MLP neurons of a small language model. Each row is named by its layer, matrix (down: output weights) and neuron, and shows model dimensions 0-223. Each number is 128 + 32 x the weight over its row's rms, rounded and kept within 0 to 255. Numbers have three digits each. A neuron's up and down rows have the sign that makes its largest values positive.
After each neuron's rows, "raises" lists the tokens whose logits its output raises most directly, leaving later layers aside.

L12.down234:164072135099101108132090125109192139080099114109143120114110137171140115164172151115155165101089198110133187138117142122138203156130092152148163138101195087247120162175126077146113141209071142136131036140127152167148125149109171096159153134129117090105147132107121137190133144150082129148145143148087057087131086102109116114127084095158141143122114153103105075149128131168132100117067122089114126137186137103147136095192127101138064137102118106134110067121123130135140136157139154173171096098124083100103194143120167152117111201107159159142068116062133106107123143139092098106117116125154120128138180107125144163151116104188114149133113161128053108116107144112060122155196
raises: "ll", "m", "cal", "ept", "oph"

L6.down564:086130146130105075103149110126161106153126118158123102086107138108144201116072103169066092081086141203161159109187105185097100121053135069109166101183113165195203143136074092118134095128102118166160163122162140133119128090104149166127148149159135204141144176139130154144110142119180081136161130139167175126143095164133119161129102129134174090111177149115217151100098105179118144114126134155175124146152117119162158136085162132184137140127108115101125177131115149104178174134131127075131082134128137161137158187144173118096119069082210079108145133087119103139116155130089099053121145132058123113107090109148077120086127131125125124134174078180116098132129119104103151094077
raises: "th", "uss", "va", "rine", "ds"

L6.down94:126116094109130130123140067090130126122139148057128125085093093086151137117158135117110181206078144104150077142149111164124128108141086082156138156119126200151136166134115152130139118050123109083169164088108094117118156082087099140130111204175126156089114077119099142178150117077122144125175183104102142080136151106154130061145144102156092120109133195088128141087095135120172153131071092097056147124105158111120140095127089180153132136146086074119138092158181107193088100105077116162073091166115080094138128113067150133130139160152175118109126147142141096116129082131162123112131155109119150105101145159148104168157148089050116126139143164157176070108111043127113205145081
raises: "tt", "th", "nd", "hab", "ham"

L2.down182:178145193126169179081111100127144098185129129122102160116120118118128085140155148130156145162174128097090169161113102105155135176114195131122147120058048148156047136181114130139125129124122123130146087142152095059144119177136178103116070150058200157099091123146125073149182155148110072098126143140098098138155110119121117102218112184167143147084150137131058098114094121150062136153145102150113140097154145171102123104111124152087106091175102089190161135161190133141142126117144134137143129125117145111153127126146081197180157187148150154124115137077086158112161171138176117083126166113099119148088196096191095113152147137080099172104124089117124138135153158123116150164083
raises: "aged", "rated", "ished", "cell", "iate"

L12.down351:110152058139115156130141124101141159126140116179141176123143155120138170119084122073121158113143175109115149167098135099155134163138076096156115116111192136087061129097142122074073160136092115105129157137121144106122207097146081142139140067105123052107099187136159147161140140132066111084107103212073163101162160134134137064124098128192131095173167166147079168117159155102127078142159144129157097098141169130128094114141117138093180188123186107130113102175138125146117172125199139128169168080113087180153123139116195121164161135137194124142154171133143148162107175101100098061115108102151050146153176142093122122122092097086155136137152081126067158157084117149100124135132
raises: " have", " are", " include", " were", " provide"

L11.down22:129168106048124097196120124112205122153110098137102115122123119126145133124117187127160118089140151119124144134114149137052156162140144091150105168136103127134140138141133153199186137149109112160106147061104122129151043075138092098093103130087070125124147040106153190128188083148103149150078149070175130120160179122120106164101124050175237116116133118149136081164156130150113181132161133143130175136152072163133071120118093130197061109086157168158140149128151125112125128091128144105167113102111155110135156079133149124105074170150117145149125182155151162151098189140122158184087114140118139109170088098166086111108120119089135130151159153102112073127140152124168160101143
raises: "ction", "\n", "ctor", "nce", "("

L12.down94:122149133108136098124119135157172152054118115135125125148126139124183104121134131163157141142099135132156138122104149070145141119134159063129106102152148141139093103108167122106173139127194166124152101137115140178107127106081063165148155145102115133130152168144099116195184147142141074126155109154130159182143096103144157096137171175094072118145104074113199131134120144152185096164197156131080136154114094165148149200142110132089116154170070124127065163166148120140103072134158159045136119085135097117133144138138144143155107000122112141183069103100158149108099143137064080189109129173109131131171131129122168089204163066096153133105148117143131129191089106144112111178130
raises: " least", " only", " world", " largest", " big"

L3.down63:125139139139141085107150130159157117182130127094086088171132111135151172143083135139141154096196136145143151098111144139099087150143127108107122090138131124108130089092116160168183105138111108106171171206097083144151137144093148160121148063152090167159143177194101185199111175136098115113117144112130148171102168086097147142053109120159135148139134099066141116172123144144103130099077118136166094168172091142163101150119121123191114127106125105143129139067098103158163130178135183172133205187093107115123131168094118133114128110095100119190139149088127135097154138099154186073125107171182123155224137089176091111105180179142091111217102105128105156123106152162151173065117
raises: "ge", "ome", "e", "der", "de"

L5.down15:120130101156101114114159094130135108198135108117129134097108116084122135074048121092117146081173128121162106044111150150067102160080135144139084142095156164083070093134128139127048104144106092157184158139156142120164152128181083141146125079145112104091146118077122110112142119156052079116130150159124184101172093138124149173088041159150109119174066122168131168124080135129145107134083104146100090140139127147119160172092117148121157118163135090129116081142124139167107123079134150084137132134106156091111121131101101113144131037075180183134115152177116156174087073177155128127077141137176120131130177140138151151168186116088195109097077101081101166129116079095130162108109
raises: "hip", " from", ".", ")", "mit"

L6.down334:105175160154160107181136149111083148114105216106122125073088132182093122176124121127103079145081097075179113104136120154123079120066139133151153180145116136155127171156118112145180158188123121148128105138144152089139130134100103115116113157075173089109169158101139163192115144164145103126195099083135094119089164120164123166124095116166179170126051149083155129116144114122150149123136108102105118159162103160127101182048116111098161161124095126119149119133132154159133140093096131132117098147151138137123104155085147108177108218163144194067110132097210155131151112101110110184101053153146170115136163193196117159095137142068164122091104143068186103114145138088144126100138
raises: "Species", "old", " Succeeded", " Synonyms", "lies"

L13.down77:096122077124091100120086129109114152086132181095140080089106112150142199102180122093095085108157110086112073127140121097158154105133155107129127122140147156104179171163123159189078153075115159148135150111142108038197094154119109131112152142063106169151094116133091107124129085139145091142162137146055146179166134175158121154112179073153100133166072144143131100146119191130120138110163115105129067108174121200128125121101161131150109109126102078190143143118140102065155140083159122092144141180141134142198114067089109193187182145109078070120124169136110082131160127104122151187132135124107111125141135177106085112098185072083157114114140146138120189127170173108140123116155
raises: " of", " between", " from", " among", " about"

L8.down469:131169151113176131097150066087120159094145122089176159103146119170131122143125116093144109158142122178143134086109096109079118071089103175143169084151195170192123141112125115140161120137092131103099105104125177169114174088141148134154096129190118152149104158094122128113119127160135107051116115183079114176147140130089127142043195060186170159117114135104157154154086220095078157177089172103156078114082137109091123158161131125133137111128054133085137140144149119167160109103137124167112149092112086113107100137079073109160152155157150094090093076128130159129164168153156129185163096076157132160126178148158207104132174126137100115141114149128135088139135208101120128129107
raises: "ly", "Year", "land", "ling", "tle"

L6.down326:113133048097184171192176188108125177106123086123096101157082108163161175172113145141108038158118117128112141156148111087113137130120133137127125086110113130095108129232193139149127114154110132092124109123159114141119178123108126176155133151154085154104129122160202122110148171106101108183114139127151091103147097103200100110113169105118095139114128083059093099137162180140148157152172192137138149140109113163142182088122151105102146124121151155080086096124106130129125143060164145073097172173099159085137124111148124179194119141129140179151150158068132161131103085118134123073147119152142174130181106084188088082166143141077126150174132146110115131087137156104162148195086
raises: " (", " =", ":", "\n", " –"

L8.down35:126170113169214173157133151137141110072110120141167103138136106160122104022141163163118090049069132166175143118145130107103135146136149144105124106088143122045142123191114159113095156140120093115135108112133123154087068166145094144108115156159064073119103105157176119128151157111099123110138120128208096152148135131111107136155089163126102148083129102095125087146091147125132134145131117127155148174099117154124088088134089155155127194124127140136137140142091106079141114151170132144187064164098184108155092130125154104084141198126104191103130191183160125154104097135130123155152163142150027130102126121102102165126144149188118176172134091141113111200186069124140061113130
raises: "ors", "or", "rov", "ory", "ories"

L13.down396:132076136124119148096125130093144116144152094130148099136054126082123159148068129022094153157128082148152109113152163130131152098147157170149107129147126139124136169125142173154084123124100080108149137152109080112154098162144136096130080161135105116146127182105120130102153116137127122180156155116077136127126084148107136081085055112136091172159119126101129155166146089141188153141161175229124160091156098136134120074130057190159158101040148122126128120120138185114096085116147204095121110166153127122159151165156208101111073104086144123161094144147112145154147084222165112095098103174110160144147155159142151110205121073115107103128132121127154122064081137103119122097176
raises: "\n\n", " =", "e", ";", " ("

L12.down68:127141150089188093167131104174159135116076127070116081137125146148121092075141179136123175121072184222137153182139069177149133108158130137150118134121148106168127145099162111093139057144141135153087149110159085168117104086071130126164101126136156180162117103092136144179167106083093148103156061164120110105071055131112140210196120138098112077168162145134140092150108105149100094188143145072138109133212139085124130092170142087175137188116159084099127152136074165154137108092132156133146143078089085144145090133112137132116185067102132123096096155162112127096157136165124112069125134091121119086098105146096129142088104152139119183137115116118168129146118181134125176124098
raises: "more", "quer", "uan", "mi", "cles"

L12.down58:131153119087150142106157086151076168127087170114147163146142155141111096043172140145158110095166093122171140144156185170126105085142096112184102104091143128126144165168179163125089162160082147177183117145150121212117152108134124041092097100155090140073113056121098168144132162136142149107093079144109193137129116105109087128095121097136108141132167124084124150118101148108140143105149059131231188160125153106100119140197140112169134123155113150130120144141123157158130155115120114170124106134108108154099170186183121160158101209135157114136124130150108162141092105129139101113119192037127130096121121140122148187059119100154140089146168113108123058115088174103144105147171
raises: "use", "ler", "ling", "mat", "mer"

L7.down445:127113134148051144133082131108099121157112144142142125120132153118084136133151195154076113109103118162170094108147101138138112143195168171148149140161148111163102106157166086124111119216098145160179157155186148171104127090101170119139167107095078087118114119130144173061193156133153161161147161069117126106188130126137123149114168153129094083145143093127150081134112135127184168139089182146163110090126127151097061131093178095139114176118075160125128157180148112119135156126140093100184115080117149122130069180118079166136076135123182105162098144154166071183147150104136128146144087078089154113131136133147082119091167116169162085154102215130140109080098173126157038115154
raises: "y", "icit", " Apps", "era", "ude"

L13.down79:074105063142098134137173131138118087117128132105104110178095129056132130122129130170119169112106156093145127184103113148129101139137117081150209102210118140077093152108111126171138058061171129094101114142102150168132156127149213147103130169192106157094092119118114110136124114119175129098129061064142188159148117092201084142123136139103105070106101118132083109098159163079126162091164151107125056138120162115118145146135160151140138211106140162057141112104090080131105098116099116130117063073125107165113172173137124113155126153093081151132219126104134145126193096134092122150170164176098162144111118119150132124155155110103126110103131148122080114092125116137177096090183
raises: "way", " performances", " time", "ging", "ving"